python train.py --num_attention_heads=5 --positions="rope" --rope_theta=100000.0 --bias="none" --init="orth" --init_std_down=0.0 --lr_head=0.00675 --batch_tokens=65536
MLP neurons of a small language model. Each row is named by its layer, matrix (gate and up: input weights) and neuron, and shows model dimensions 256-319. Each number is 128 + 32 x the weight over its row's rms, rounded and kept within 0 to 255. A neuron's up and down rows have the sign that makes its largest values positive.
A block is one neuron, or neurons of one layer that tend to fire together. After each block is what it responds to, as a language model described it from the Wikipedia text at the highest values.

L13.gate132 [118 163 122 163  50  86 149 108 133 123 117 116 101 152 137 191 164 136 107 125 165 161 192 143 163 136 102  92 172  95  91 149 116  86 113 164 137 117 103 194 119 179 145 150  90 102 141 114  54 166 127 191 151  78  98 155  98 160  51 149 107 147 142 103]
L13.up132 [151 128 123 130  62 126 146 109 143 143 135 150 124  92 104 122 158 192 111 140 141 134 181 156 118 153 129 119 155  70 134 147  97  92 155  78 119 173 107 173 223 115 138 120 101 173 178 175  88 109  96 180 141  77  62 146 121 146  97 126  80 165 183 121]
L13.gate174 [194 142 144 136 136  92 138 136 180 166 139 142  48  74  66  62 151 139 125 122 135 205 127 106 105  90 113 111 125 113 124 121 119 118 116  66 149 133 136 125 129 120 180 126 169 128 109 138 119 143 144  82 145 157 121 118 149 102 107  45 135 203 163 196]
L13.up174 [136 102 158  96 164 109 119 109 155 129 127 124  99  94 117 112 137  89 164 136  84 156 145 198 125 131 138 109 133 108 142 115 143 180  96 114 149 138 100 108  67 171 131 186 140  60  93 139 131  81 125 155 182 170  67 112 166 156 131 132 101 126 138 159]
L13.gate248 [172 162 142 126 153 118 127 140 161 103 130 115  87 136 137 132 137 164 148  79  47 181 107  96 137 144  90 131 143  95 139 160 196 149 119 145 188 103 120  76 133 107 108 154 113 108 148 108 174  99 106 118 146 123 134 119 170 162  91 158  66 180 127 156]
L13.up248 [143 138 135 149 116 129 117 120 143  60  94  96  73 129 133 129 138 135 152 108  43 144 104 164 151  91 118 147 112 150 158 133 172 142 129  90 130 116 104  87 113  90 122 146 122 114 162 142 136 105  81  94 176 139 121 124 144 188  73 177 106 158 152 162]
L13.gate452 [171  86 138  78  96 154 149  65 130  80  83 141 112  87  53 224 122 130 130 106 105 146  45 147  96 106 151 129 114 162 144 113 130 126 163 148 129 141 136  95 150 140  73 145 139  86 129 122 132  85 132  81  89  90 122 117 145 100 139 151  91 154  76 148]
L13.up452 [110 124 108 132 127 152  71  78  95 140  95 199  94 175 133  94  91 148 145 183  77 134 136 116 105  89 119 126 150 118 143 113 134  87 157 104  92 144  87 136  86 132 152 146 166 111 107 190 101 118 139  90 138 111  83 103 101  68 141 109  96 124 142 117]
L13.gate524 [155 133 144  96  71 156 149 108 139  39 105 144 119 133  93 136 174 162 108 108 118 202 167 144 156 143 115 102 122 124 123 109 210 130 136 125 160 107 153 124 120 108 177 159 121 122 116 138 146 128 144 147 125 139 149 179 118 189  23 132 182 129 110  94]
L13.up524 [ 74 112 179 129  91 153 151  98 117 143 113 164 117 103 107 145 222 168 120  85 121 129 170 179 134  80 112 136 161 156 107 133 132 151 161 110 151  80 100 118 175 150 144 175 181 136 160 151  53 105  96 142 143  89 108 149 146 143 139 155  78  98 128  64]
L13.gate536 [107 140 171  94 116  93 100 135 132 122  88 120 207 143 136  80 179 110 151 192 123 150 161 105  94 131 150 124 119  85 130 104 129 125 192 145 130 141  92  81 140 114 111 135  80 100 190 160 119 120 135 112 122 138 112  97  98 100  80 158 116 130 139 143]
L13.up536 [109  53 121  79 156 131 108 129  99  96 107 107 139 152 200 131 131 170 138 112 121 165  95 114 134  93 127  87  99 144  94 116 121 133 110 154 145 126  95 134 132 140 117 205 104 162 115 202 157 111 121  91 131 134 146 110 113 134 129 211 100 153  68 134]
L13.gate554 [165 141 130  77 166 126 130  73 127 141 107 123  88 144  96 151 156 156 132 190 153 172 151  35 115 155  84 133 162 150 123  94 129 158 129  59 149 143  57 179 130 139 103 151 120 123 139 137 123 112 149 136 203  78  60 120  93 136  63 158 104 193 170 145]
L13.up554 [130 139 129  76 173  52 140  91 117 144 176 129 143 108 115 146 122  72 120 137 101 160 164  80 124 177 114 139 178 164 100 148 187 185 179 128 105  89  78 150 123 128 129 186 161  89 144 151 125 111 122 143 121 107 100 109  85  50 108 131 125 182 187 137]
L13.gate616 [116  98 112  96 189 133  96 133 113  90  56  91 150 126  89  95 117  79  86 122 178 144 148  82  64 106 104 129  85 132 106 132 113 143 159 134 114  98  27 126 139 153 127 182 123 160 175 162 141 134 149 118 180  92 119  75 127  92 118 126 103  95 132 162]
L13.up616 [ 60 137 117 173 143 152 167 131 151 126  98 106 123 111 142  21 105 108 199 126 117 159 253 153 143 167 119 129 127 119 154  88 164 125 111 138 156 152 110 112 120  91 150 107 185 141 137 167 124  75 105 107 171 153 125 130 193 168  80 131  62 116 143 139]
Word-initial single letters. Single-letter first fragment of a word split off by the tokenizer, mostly lowercase, such as g in gp130, n in nanodevices, c in candidacy.

L13.gate24 [150 101 127  97 154 150 124  59 171 129 107 114 101 172 164 126 102 157 126 111  97 203 160 144 187 139  90 168  93 143 156  62 128 115 100 126 174 150 167 163 152 118 128 167 121 146  89 165 125 103 133  99 161 109  92 171  95 182 144 188 105 118 128  94]
L13.up24 [147 162  67 120 102  99 127 144 115 178 141 176 108 117 137 116 119  88 118 138 116 101 123 135  55 118 104 109 183 145  98 155 142 114 154 138  74  98 158 153 170 116 143 134 113 155 116 125 118 132 122 108 142 130 160 136 162  52 202 154 161 150 129 163]
L13.gate111 [127  75 104  83 182 141 128  98 120 136 157 114 139 110 138 140 157 129 102 155  81 132 138 114 137 104 170  92 121 154 134 109 168 104 157 100 117 132  93 138 136 178 111 145  57 145 129 141 157 126 135 152 162  88 131 169 229  99 132 159 180 146 135 144]
L13.up111 [ 92 111 124 146  97 114 100 110 162 139 116 114 100  92 137 117  34 174 117 136 125 161 141  99  94 131 103  88 144 150 183 103 154 144 111  64 174 146 118 133  85 145  93 166 133 143 151 169 147 139  64 114  90  99 108 217 126  92 156  90 119  91 136 136]
L13.gate234 [167 107 158 131 118 134 212 150 119 111 101 112  92 168 119 167 121 148 138 106 100 140 169 143 123 216 100 151 176 130 153 124  99 123 177  95 173 127  93 111 132 171 161  85 137 123 128 174 138  82 175 117  41 134  91 106 129 100  91  87  87 178 129 103]
L13.up234 [138 172 111 123 158 161 179 107 154 157 155 143 154 134 113 161 117  97  87 166 144  70 101 177 168 171 120 140 157 178  73 127 142 131 164 142 174 103 108  64 148 153 167 108 133 140 147 118 116 131 143  83 114 125 108  58  92  52 131 145 118 170 175 148]
L13.gate271 [162 182 126  76 153  85 149 135 157 131 103 130 112 186 165 109 133 121 128 135 122 153 206  73 134 151  36 129 132 153 132 137 173 124 112 142 152  87  83 160 135 113 126 154 117 141 100 147 123 143 126 166 138 140 148 103 123 107 115 114 125 138 108 132]
L13.up271 [130 147 149 137 115 114 108 166 139  83 156 150 121 140 166 182 164 195 186 103 106 126 162 149 136  95 111 106 164 163  89 126 124 194 110  82 116 116 106 103  89 153  96 178 127 146  77  76 114 144 109 187 179 187 110  81 201 112 135 140 117 151 115 132]
L13.gate282 [117 129 145 117 112 112  70 106 153 108 125 161 145 141 114 159 110 120 163 118  63 164 164 123 125 123  85 129 126 133 106 144 155  96  84 131 116 132  60 184 163 200 134 120 101 137 118 164 112 131 165  98  94  41 114  54 102  70 159  75 102 153  72 132]
L13.up282 [186 154 176  95 113 122 100 148 104 136 136 106 119  95 166 124 101 151  96  94 131 179 125 138 135 190  93 133  86 169 113  75 132 129 119 148  87 145 129 130 115 151 145  95  77 176 107 150 143 161 122  51 148 134  68 163 128 169 186 173 123  53  93  86]
L13.gate383 [ 87 138  53 102  81 125 143 123 134 104 106 107 148 172 101 106 153 157 113 111 166 111 119 159 155 176  82 104 118 121 175 129 187 177 108 138 118 166 161 127 124 102 143 102  82 150 144 118 156 195 142  70 114 101 178 177 181 119 117 148 179 118 138 121]
L13.up383 [169 135 120 114 160  58 155 158  95 153  97 112 107  98 126 145 125  88  71 127 141 117 206 105 140 148 163 102 137  86 149  50 133  81 172 159 174  91 108 103 184 148 175  87 176 194  77 131 119  86 100  74 110 171  72  98 161 151 144 115  74 149 124 110]
L13.gate514 [209 132 118 137 155 121 112 121 105  77 171 108  96 133  83 166 122 157 152 171 131 158 105 150 126 116 106 111  74 136 123 125 194 123  91 136 150 223 123 151  77 159  81 169 101 108 127 112  49  97 109 116  62 142 119 108 136 161 113 149 154  89  91 113]
L13.up514 [110 141  86 102 126 181  97  74 179 195 199 177 106  98  98 125 122 130 100 119 113 145 113  62 174 127 137 136 150 158 112 133  99 152  78 162 166 122 175 129 102 171 171  93 127 184 128 123 137 209 140 149 117 137 179 136 100 127 179 147 157 158 137 203]
L13.gate625 [126 133 141  96 157  92 137 149 157 134 171 131  66 104 147 105  86  62  72 112 219 162 116 163 116 140  59 144 104 155 171 106 127 112 112 102 142 122 108 110  85 193 126 107 167 179 118 166 157 184 144 166  88  92  95 162 186 136 131  92 161 183 106 131]
L13.up625 [ 88 121 151 111 124 128 150 120 123  88 148 152 145 111 151 152  91 112 129  95 133 180  93 164 114 123 102  88 115 137 175 126 159 104 123 104 108 101 120  61 134 126 130 162 141 174 139 160 143 107 139 163  91 109 110 115 123  82  90  76 141 135  80 103]
Verb after noun subject. Mostly was, is, were right after a noun-phrase subject, often starting a passive (draw was held, license was cancelled), plus word-ending commas in noun lists (murder, comfort,).

L12.gate142 [119 158 130  74  91 166  63 114 181 142 127 157  90 122 123 105 149 143 120 155 105 175 134 110 135 104  76 142  51 197 147 165  59 114  71 113 121 122 156 180 122 146 104 126 159 105 159 165  79 102 160 139 176 110  79 118 108  80 153 140 108 210 111 182]
L12.up142 [147 144 174 109 141 140 141 198 102 108 144 119  99 173 141 117 109 176 121 160  98 114 134 156 139 179  86  87 113 170 141 128 123 141  99 126 160 125  72 195 114  82 169 121 118 124  93 179 136  65 145  91 149 129  87 135 102  74 131 108 147 129 123 126]
Linking verb after subject. Verbs and connectors right after a subject that introduce its predicate, chiefly was/is after there ("there was", "there is"), "due to", and "affected by"; also pipes in wiki stat tables.

L6.gate26 [145 152 123 146  90 217 120 176 175 103  77  78 122 165 134 155 142 122 140  84 115 107 146 153 147 127  86  98 171  66  96 132 121 138 120 165  88 140 153 111 193 112  94 111 104  55  93 106  77 225 126 170 114 139 116  68  69 111 104 108 110 161 115 141]
L6.up26 [114 123 162 202 106 122 136  77 135 168 133  96 107 126  97 185 132 120 131 127  86 129 105 129 156 181 109 119  97  74 124 116  87 171 123 111 113 132 106  67 136 129 105 144 120 108 153 129 169 117  94 120 124  76  99  71 138  59 141 171 161 135 132 227]
L6.gate82 [124 137 138 173 110 163  49 127  90 122  90 106 116 127 169 115 124 171 137 125 111 120 224 168 135 104  77  85 162 136 158 155 226 126 155 133 138  63 137 105 106 169 141  89 102 174 193  75 174  95 125 189 187  93 179 107 114  82 148 105 121 157 111 143]
L6.up82 [ 93  70 122 107 171 141 110 187 127 119  73 114  99 111 133 136 137 143  69 157 120 224 168 130 145 130 121 127 120 154  83 156 119 167 172 115  95 167 115 109 116  92 108  96 108 147 165 119 116  95 112  91 142 113 152 151 147  91 158 110 116 169 129 105]
L6.gate145 [122 160 124 149 121 135 109 134 132 119 124 155 101 147  92 137 133 108 101 166 122 165 162  50 139 102 163 142  95 124 130  86 104 181  73 145 100  75 135 146 107 121  86 107 115  67 148  51 126 147 132 104 185  85 152 189 116 133  62 125 124 103 105 157]
L6.up145 [116  76 133 149 173 155 185  80 147 111 111 141 106 149 124 161 155 110 108  85  70 150 150 111 127 125 118 107 167 119  91 102 164 145 165 123 198 107  92 108  93 126 100 120  99  66 103  61 158 189 115 116 116 126 114 161 127  85 149 179 130 184 155 106]
L6.gate158 [142  84 150 141 175 164  50 115 109  68 144 165 155 163  99 125 141 165 122 171 139 138 124 101 121 100 130  44 162 108 124 167  80 146 103 104 138 105 119 102 117 188 141 185  94 135 132 154  71  79 166 134 173 137 151  64  73 162 164  90 124  89 129 107]
L6.up158 [111 149 157 156 124 141 140 103 128 138 146 120 111 192 115 159 129 129 159  91 177  76 138 116 201  88 153 158 189 161 131 127 124 137 159  97 157 174 115 136 115 146 191 136  95 105 142 158 116 109  87 100 207 158 173 153 134 124 121 160 168 142 102  91]
L6.gate244 [186 142 143 198 126 105 127 110 143  76 141 124 117 111 135 137  82 142 101 139 160  89 134 168  67 119 164 140 116 114 139 109 117 111 166 109 144 157 133 151  77  85 114 139 166 141  94 133 169 157  99 101 124  84 107 144 174 114 145 111 131 143 107 146]
L6.up244 [139  97 142 158 182 141  70  93 136  90 143 128 139 125 152 146 100 134 140 174 140 157 147 186 125 109 145 116 192 122 132 141 136 125 128 102 176 124 143 213  67 105 101 118 127 134 157 106  65 166 190 115  73 141 135 129  96 110 193 115 107 168 110 160]
L6.gate310 [141 117 175  94 108  94  81  93 140  96 117 140 140 100 136 132 134  98  73 169 119 139 144 127 129  95  80  84 164 143 113  74 122  95 142 126  83 154  77 180 156 105 109 125 118  84 173 135  82 165 138 117 163 100  87 114 158 135 155 152 106 215 169  98]
L6.up310 [199 112 149 105 122 104 121 113 119  90 116  98 100 110 125  48 136 141 164  81 127 145 132 106 165  99 202 172  89 150 120 135 201 110 223  67 129 161  57 104 101 113 152 158 129 161 114 135 181 117 161 101 156 106 180 112 132 147 118  90 172 121 166 110]
L6.gate482 [175 134  94 136 140 160  92 139 121 144 180 155 115  81 148 179  91 145  90 141 189 109 166 174 121 151 150  69 134  77 143 111  93 110 112  84 119  85 121 127 128 174 123  97 130 126 111 101 125 186 129 132 127 156  90 124  72 155 177 110 133  66  33 162]
L6.up482 [103  95  77 144 149  85  71 107 143  70 135 118 142 131 154 137 154 163 101 148 130 148 135 112 195 165 103 130 142 137 141 151 110 130 116 196 170  85 165 156 123 177 134 144 141 125 111 160 115 140 145 162 150 185 124 146 134 157 135 165 162 111 173 102]
L6.gate622 [167 149  98  86 155 157 103  78 169 170 114 100  95 105  62 133  52 105 118 114  88 140 132 144 120 152 158 158 140 167  84 121  60 134 170  73 103  91  69 158 107 126 107  53 138 129 119  90  94 128 115  78 143 176 125 128 131  98 112 160 134 129 144 109]
L6.up622 [132 151 163 131 121  88 128  85 191 150 120 139 151 127  87 119 117 162  93 150  88 175 146 134 133 180 142 141 162 125  99 135 159 167 129 149 169 149 156 166 110 163 132 128 103 118  86  75 177 105 117 102 114 134 111  97 180 151 151 104 133 167 124 137]
Split-off initial capitals. Single capital letters, mostly C or H, cut off as the first piece of a capitalized word inside titles and names in lists and tables, e.g. C|rane, C|zajkowski, C|ousins.

L12.gate359 [160 100 110 120 151 166 107 120 142 141 129 174 140 113  90 121 123  73 141 121 114 176  92 156 158 106  65  89 137 126 124 197 165 146 117 190  93 109  85 122 171 157 165 127  81 105 145 153 123 111  67  99 153 163 120 119 131 123 118 137 196 126 121 140]
L12.up359 [113 130 174 104 143  91 154 139 106  82 123 103  78 127 165  97 171 158  95 103 144 163 151 162 158 178 111 111 155  74 165 108 106 113 139  60 154 170 190 106  71 118 115  70 137 156 126 100 122  90 117 105 138 218 158 136 118 118  89 171 118  88 117  77]
"the" after in/at/on. The word "the" right after a preposition, especially sentence-opening In or On, starting a time or place phrase like In the summer of 1944; weaker on is/are/as and colons.

L12.gate481 [161 177 109 176 124 144 141  75 134 149  98 181 131 134 151 141 134 122  85 126  85 159 138 156 153 137 135  90 102 136 152 170 141 142  72 137 108 111 117 135 137 183 139 148 121 184 154  79 120 167 140 142 208  70 112 137  62  74 166 128 129  94 129 157]
L12.up481 [181 114  98 126 103 164 137 178 117  79 121 145 124  89 118  80  98  82  94 221  74 111 151  57 101 155 139 105 126 143  85  76 135 119 158  92 108 103 147 127 172 116 116 133 112 110 130 122 184 121  71 106 127  90  93 142 182 155 129  75 146 129 107 111]
Initial letter fragments. Single-letter first pieces of split words, mostly capitalized names or titles in tables and lists, such as F(inding), K(ernan), N(ugent).

L6.gate16 [ 74 105 150 141  86 106 154 135 135 117 153 117 104 149 171 131 179 164 157 139 148 145 106 160 145 132 101 151 110 120 170 168 133 124 159 141 140 117 126 121 159 210  99 172 106 130 192 175 121  95 124 149 124 159 153 138 144 138 123  78 118 185 166  92]
L6.up16 [127 171 135 132  63 116 164 134 116  81 181 150 163 124 197 139 118 102 149 126 116 149 131 139 122  72 139  88 146 162 106  77 165 102 112 202  63 154 149 119 143 109  94  74 143 146 165 173 128 103 114 166 158 156 129 133 169 157 101 146 181  91 116 141]
L6.gate58 [ 92 147 118 123 157 201 182 134 178 140 163 125 161 153 165 110 168 110  98 114 171 195 162 161 135 186 112  89 130  91 158  73 117 153  77 155 151  74 106 126 188 104 135 165 107  74 126 107 110  77  72 128  76 140  96 185  79  80 126  82 132 110  76  80]
L6.up58 [131 135 136 102 145 144  60 104 211 146 126 138  99 105  79 121 153 157 133 152 173 138 205 136 128 135  96 138 141  74 122 130 197 151 205 148 127 132 115 111 149 146 212 172 106 129 108 150 156 147 102 110 129  66 103 130 110 122 197 139 138 109 168 120]
L6.gate176 [137  79 113 147 152 132 138  76 138  89 104 147 147 115 163 186 103  77 100 100 158  63 113 114 100 174  68 106 124 106 171 127 160 137 191 121 106 132 137  81 115 141 124  95 137 143  84  75  98 107 115 141  96  80 159 129  55 113 128  95 153  90 127 124]
L6.up176 [133 144  91  89 100 132 128 105 110 139 164 105 143 150 180 142 126  72 170 129 152 167 140 123 140  81  96  85  91 220 143 115 167 122 119 129 149  91 104 126 111 118 155 148 145 203 120 126 112 120 124 137 134  87 147 127 207 130 174  86 125 150 197 133]
L6.gate278 [100 208  92 139 129 154 143 161 157  88 180  70 166 121 143 116 152  59 118 150 152 110 160 153 144 152 123 144  87 110  57 105 122 149 142 148 124 138 110 136 191 140 159 121 145 170  81  49  96  85 135  99  88 133 209  98 114 150 153 185 121 107  90  62]
L6.up278 [147 143 135 137  94 131 133 147 183 148 153 135 135  98 210 120 116  80  63 191 153 107 174 118 168 138 143  60 137 134 133 119  91 134 138 118 102 113 157 119 120 152 137  97 113 153  74 110 119 138 133 145 133  92 138 129 143 130 133 145 157 132 162 149]
L6.gate279 [104 169 178 189  97 144  74 116 135 133 107 132 160 116 109 123 190 133  88  97 140 106  94 159  66  96 124 120  87 137 109 191 183 109 153  85 113 111 124 169 166 117 146 138 106 124 113 165  81 187 115 158 154 119 106  71  54 115 127 162  95 120 137 164]
L6.up279 [155 153  55 166 148 156  93 159 149 105 133 145 119  90 118  86 137  75  83 122  92 148 182 134 162 183 110 139 152  77 126 165 123 109 185 130 117  47 165 178 164  96 135 139 117 143 106 131 163 172 147 112 116 182 135 105 104 172 203 166 130 111 137  85]
L6.gate344 [114 195  80 126 131  63 106 124 166 226 162 152 123 153  72 117 131  69 113 105 156 145 189  99 129 143  79  98  91 104  83 118 192 121 106 151 108  77 115 149 122 152 138 140  79 149 108 106 120 114 154 111 126 153 143 147 107 142 120 106 183 166 147  66]
L6.up344 [ 69 141 159 189 113 112  87 169 133 119 139 111 216  77 147 159 162 128  34 121 129  75 173 122 133  97 108  93 109 119 155 129  81 164 141  94 116  91 104 107 149  68 118  95 129 178 108 110 144 111  81  91 129 122 178 123  70 120 166 109 157 117 121  91]
L6.gate498 [111 134 142 186 118 169 115 136 103 132  99 166 144 151 172 129 118 139  90  61 128 146 108 133 128  60 102 140  64 119 142 129 154 158 120 163 109 114  94 108 119 242 197 126 138 154  87 108  66 117  90 155 142 113 195 141 148 129 159 158 149 156 102 138]
L6.up498 [ 44 139 116 114 118 125 143  69 124 158  96  90  92 131 152 125 200 104 170 163 150 121 178  77 102 134 130  73  94 137 110 139 115 163 112 116 159 160  80 115 156 170 145 125  88 143 136 130 108 127 109 209 149 147 122 173 124 124 105 169 121 145 122 210]
L6.gate577 [176 144 156 135 117  88 125  70 103 108 136 108 115 172 123 148 102 106 129  54 166 112  95 168 159 136 113  98  99 183 145 152  62 176 155 190 148 105 106  63  99  92  83  81 147 132 117 123 120  90 111  76  99 126 184 150 112 122 119 147 122 193 102 187]
L6.up577 [ 85 139 137 132 124 179 107 149 129  81 141 121 105  96  66 105 143 123 164 118 134 155 138 118 143 124 142 144 118 108 120 159  98 118 197 141 138 140 149 128 136 132  93  77  88 183 104 118 123  96 163  99  96 133 145 139  77 142 112  67 119 122 120 115]
Noun-final comma tokens. Last piece of a noun or name fused with a following comma, as in Kingdom, / City, / government, / Color-ado, and thousands separators like 43,719.

L13.gate171 [203 139 105 150 102 188 133 147 120  83 111  82 158 145 160 102 149 102 141 159 150 117 176 114 111 119 134 141 104 126 166 131 110 130 136  68 182 128  75  85 158  67 126  86 140 103 126 136 159 121 104  82 141 171 121  88 108 140  94 120 109 159  99 126]
L13.up171 [122 143  81  90  97  65 126 124 141 127 123  93  81 136 121  93 182  96 153 133 118 149 140 141 148 122 121 138 155 140 145 114 150 151 159 166 141 107  94  93  99  95 165 121 141 132 123 164  94 142 133 114 152 100 159 149 160 112 178  87 175 131 141 117]
L13.gate209 [119  98 157 170 106 141  72 122  88  43 130 149 127 191 175 103 142 189  91 138 206 161 145 202  92 139 122  44 139  97 130 146 178 182  93 112  81 157  93  96 125  79  84 112 151 170 150 121 155 126 102 186  51 178 121 121  93  89 133 104 133  91 138 146]
L13.up209 [134 108 154 135 171 112 168 140 156 133 179 104 124 106  41 118 110 146 105 165  86  92 125 135 160 136 126  70 146 143 156  65 163 109 121 141  91  97  88 125 121 151 145 120  92 134 117 140 117 120 165 128 163 183 114  87 133  85 116 115 141  99 181 142]
L13.gate398 [ 96 113  55  60 113 134 135 158 136  89 103 178 123 127 132 114 120  79 123 150 142  90  81 153 110 161 110 131 157 119 127 136  67 138 106 191  99 146 134 115 147  78 167 114 104  78  83  99 119 117 173 108 101 144 180 109 126 106 122 117 106 106 153 175]
L13.up398 [142 126 171 131 115  81 121 137 129 173 141 125 145  96 114  81 104  98  92  78 105  92 142 137 149 117 142 152  86 151 139  87  46 147 150  97  78 148 148  82 117 121 106 100 130 171  29 120  97 115 105  55 141 177 163 154 134 156 145 150 109 137 101 177]
L13.gate449 [149 207  96 126 136 135 168  97 156 102 125 119 128  65 118 158 165 161 110 116  90 102 104 117 178 146 131 146 115  51 134 142  72 126 108 145 186 167 138  68 143 110 154  82 123 139 128  90 168 112 159  44 155 119 187 134 192  90 103 121 116  96 120 140]
L13.up449 [136 149 145  64 158  99 163  77 163  65 127 115 119  79 143 168 145 151 147  68 122 104  97 165 129 126 135 161  99  45 129 123  76 118 164 137 128 173  90  55 118 128 136 133  97 149 125 117 186  89 119  60 145 125 126 127 128 170  66 155 121 154 118 156]
L13.gate478 [ 77 171 157 162 143 138 145 150 174 167 166 106 185 104 108 116 146 138 112 172 127 169 140 163 147 123 130  81 125 126 194 149 157 149 128 162 144 104 104  61 118 155 153  97 101 127 166 134 106  80 170 121 156 177 169 142 147 168 152 149 104 125  53 143]
L13.up478 [145 131 122  99 139 131 158 136 136 140 136  56  94 121 165 118 152 188 100 133 145 136 139 136 133 140 100  91 212  46 121 120 151 127 148 154  67  67  86  79 101 143 147 112 161 114 157 169 149 104 149 156 146 134 117 104 111  93 163 164 129 129 122 126]
L13.gate493 [125 150 119 122 134  39 108 157 178 112 121 113 108 150 162 143 117 114 124  88  99 185 119  98 170 116  55  77  96 142 175 134 145 132 107 137 116 140 159 113 107 149 152 105 125 165 138  78 141 104 114  74 178 138 188 105 124 137  95 115 120  56 112 147]
L13.up493 [147  72 133  67 165 113 169 145 117 160 181 100 102 119 165 124 122 184 110 118 139  96 158 185 126 133 109 131 126 131 120 146  92 155 193 129 136 115 108 109 109  79 150  47 133 171 147 168  72 135 164  95 144 124 159 151 115 169 201 100 100 142 122 117]
L13.gate585 [143 167 139 152  68 117 132 108 130 128 138 106 199 142 149 151 164 129 135 175 107 128 159 137 122 109 110 125 172  70 106 152 144 147 170 141 141 158 117  79  81 160 125 102  92  80 183  98 150 108 136 137 138 144 188 161  96 192 139 198 187 131 134 128]
L13.up585 [119 121 169  94 111 113 168 131 105 142 139 111 183 151 107  92 115 124 144 135 107 124 151 156 113 151 146 161 124 152 122 115 120 178 187  51 151 177  79 119 149  64 100 159 103  86  94 158  81 100  84 115 185 127 113 109 112 138  77 106  98 154 149 132]
L13.gate621 [206 126 179  98 130 103 191 132 159 183 117 117  45 101 180 170 153 148 153  81 148 140 182 119 142  64 117  97 108 138 172  72  89 149 133 143 115 161 158  77 153 116 164  98 149 153 204 175  89 143 120 122 135 151 164 146 131 128 156 152 147 142 131  84]
L13.up621 [ 86 157 151 174 130 127 136 135 147 179 130 155 138  97 145  72 170 163 133 116  92  93  89 151 137 123 136 105 143  41 108 148 138 103 139 149 130 166 142 116 114 152 124 142 157 126  72  98  81 105 153  76  66 136  74 149 139 130 182 148  88 184  40  99]
Surname initials; temporal "the". First capital-letter piece of a surname after a given name (B in Banderas, Bibescu), and "the" after in/at/under in time phrases (in the 19th century, at the time).

L6.gate17 [150  90 132 135 102 112 147 122 123 147 133 157 145 157 121 147 116 144 146 123 109 125 138 100 148  67 149 125 125  99 125 210 140 155 137 143 119 123  98 125 141 120 159  82 212  78 109 122 129 120 116 174 159 101 120  82 133 151 166 144 122 100 121 153]
L6.up17 [135 101 102 132 142 104 182 131 125  89  87 136 152 205 129 151 113 162 119 141 129  61 151 152 119 167 148  90 177 155 126 123 124 141 104 134 110 101 134 149 113 124 164 140 106 159 161 157 135  69 147 108 103 129 103 107 135 183 141 126 113 135  98 104]
L6.gate23 [ 43  83 126 107 145 227 129  83 145 138  93 125  84 135 184 135  75 118 112 125 128  49 163 150 101 113 132 127 173 101 101 113 142 153 183 105 151 152 151 175 113 102 134  76 141 162 158 100 100 133 146 135  62 186  42 132  81  92  86 158 127 178 141 160]
L6.up23 [124 145  76 172 160 139 133 118 132  64 103 127 120 147 141 103 183  81 101 123 165  88 140 161 152 111 112  81 134 154 154 105 158  78 170 126 125  82 148 170 117 138 128 124 115 164 152 124  86 127 143 116 159 176  93 202 159 126 102 103 143 199  66 108]
L6.gate116 [162 159 189  79 113 115 159 163 167 126 128 168 115 125 163  79 136 119 117 182 109 174 144 118 148 144 125 127 134 119 175 151 117 144 149 139 131 133 117  94 118 115 141 103 139 124 114 109 137  60 124 114 112 147  68 159 113 137 143  90  49 208 105 153]
L6.up116 [ 98 145 113 155  43 103  80 130 124  53 153 105 109 145  66 151 175 120 102 126 129 116 126 120 140 111 147  76 143 119 128 152 106 100 206 129  89 149 115 200 147 153 112 127 108 123  59  92  85 113 134 114  89 127  89 135  83 114 130 108 121 159 153 119]
L6.gate148 [173 181 145 195  87 115 145 148 102  98 174 196  98 158 115 105 110 144 148 125 157 183 121 119 108 104 132 156  88 128 134 154 132 136 167 180  84 208 133 131  96 102 107 126  96 105 107 117 104 105  99 167 134 163 103 159 114 170  96 106 116 181 122 190]
L6.up148 [ 91  77 142 106 141 103 202 118 177  35 139  59 108 145 150 127 142 140 191 153 137 185 189 111  92 102 118 106 156 196  75 120 111  91  94 115  89 107 183 117  96 130  99  79 154 106 153 104 121  94 172 167  96 139  74  76  84 158  46 176 119 131 163 150]
L6.gate210 [ 96 116 130 106  64 149 165 176 127  29 155 165 194  88 104  87 108 166 160 172 105 128 123  91  89 182 128 118 164 125 170  76 149 134 132 198  72 153 124 113 129 129 117 124 119  99  85 132 159  80 136 125  63 102 137 121 154 144 122 111  66 139 126 107]
L6.up210 [141  92 141 138 127 200  66 109 121 115 153 151 142 180 130 159 104 119 108  89 116 105 174 148 133 144 139  80  97 128 137 175 141 134 133 129 158 152 123 123 128 134 133 124 141 131  96 101  89 127 115 128 113 104 133 137 130 146 117 130  94 107 101 146]
L6.gate313 [ 78 124 126 172 139  70 119 142  96 147 162 159 168 169  75 128 181 204  88 103  85 112 132  98 157 204 118 110 106 128  72 145 160 127 145 126 143 134 136 128 129 117 148 136 169 104 182 128 148 122 174 100 166 140 104 164 167  70 126  91  69 142 169 162]
L6.up313 [135 116 106 126 147 150 165  98 141 106 129 129 111 126  52 143 190 117 100  86 206  77 111  80 163 141 102 139 161 130 107  60 151 165 149 167 129 150 170 145  94  89 111  73 112  96 150 142 133 134 126  93 115 119 118 132 133 160 190 148 194 123 126  92]
L6.gate462 [161 138 120 183 149 166 143 102 178  67 119 128 161 105 150 137 138  88 107 105  62  91 139 143 125 139 172 186 124 118 154 128 119 175 116 138  66 179  69  87 157  95 131  97 151 144 127 138 120 132 153  90 129 106  81 138  56 169 150  99 103 128 167 151]
L6.up462 [137  88 121 111 154 188 131 166 103 169 160 145 141 134  94 118 123 130  98 172 149 133 149 189 116 138  79 167 101  75 116 148  94 105 116  75 121  99 127 214 126 128 110 145 111 158 147 121  69 147 127 125  98 140 147 125 108 213 143 153  84 105 135 143]
L6.gate525 [159 149 107 142 147 115 165 101 111 148 113 150 163 180 133 150 101  90 109 130 137 122 145  82  80 154 149 143 142 142 145  92 151 171 137  51 166  83 122 116 149 144 145 145  81 111 138 136  78 119  86 126 114  97  94 103 107 106  87 141  82 212 120 125]
L6.up525 [166 140 160  82 154 125 142  79 148 142  50 161 124 118  85 167 103 120 138 110 118 117  98 104 168 169 114 140 123 143 205 159 159 132 117 160  96 108 134  83 109 102 138 127 155 135 133 132 165 135 135 190 151 140 118 110 160  92  65 174 117 118 191 156]
Capitalized name-initial fragments. Opening capital-letter word piece of a proper name, usually a surname after a first name, such as B in Bland, S in Sullivan, Sch in Schroth.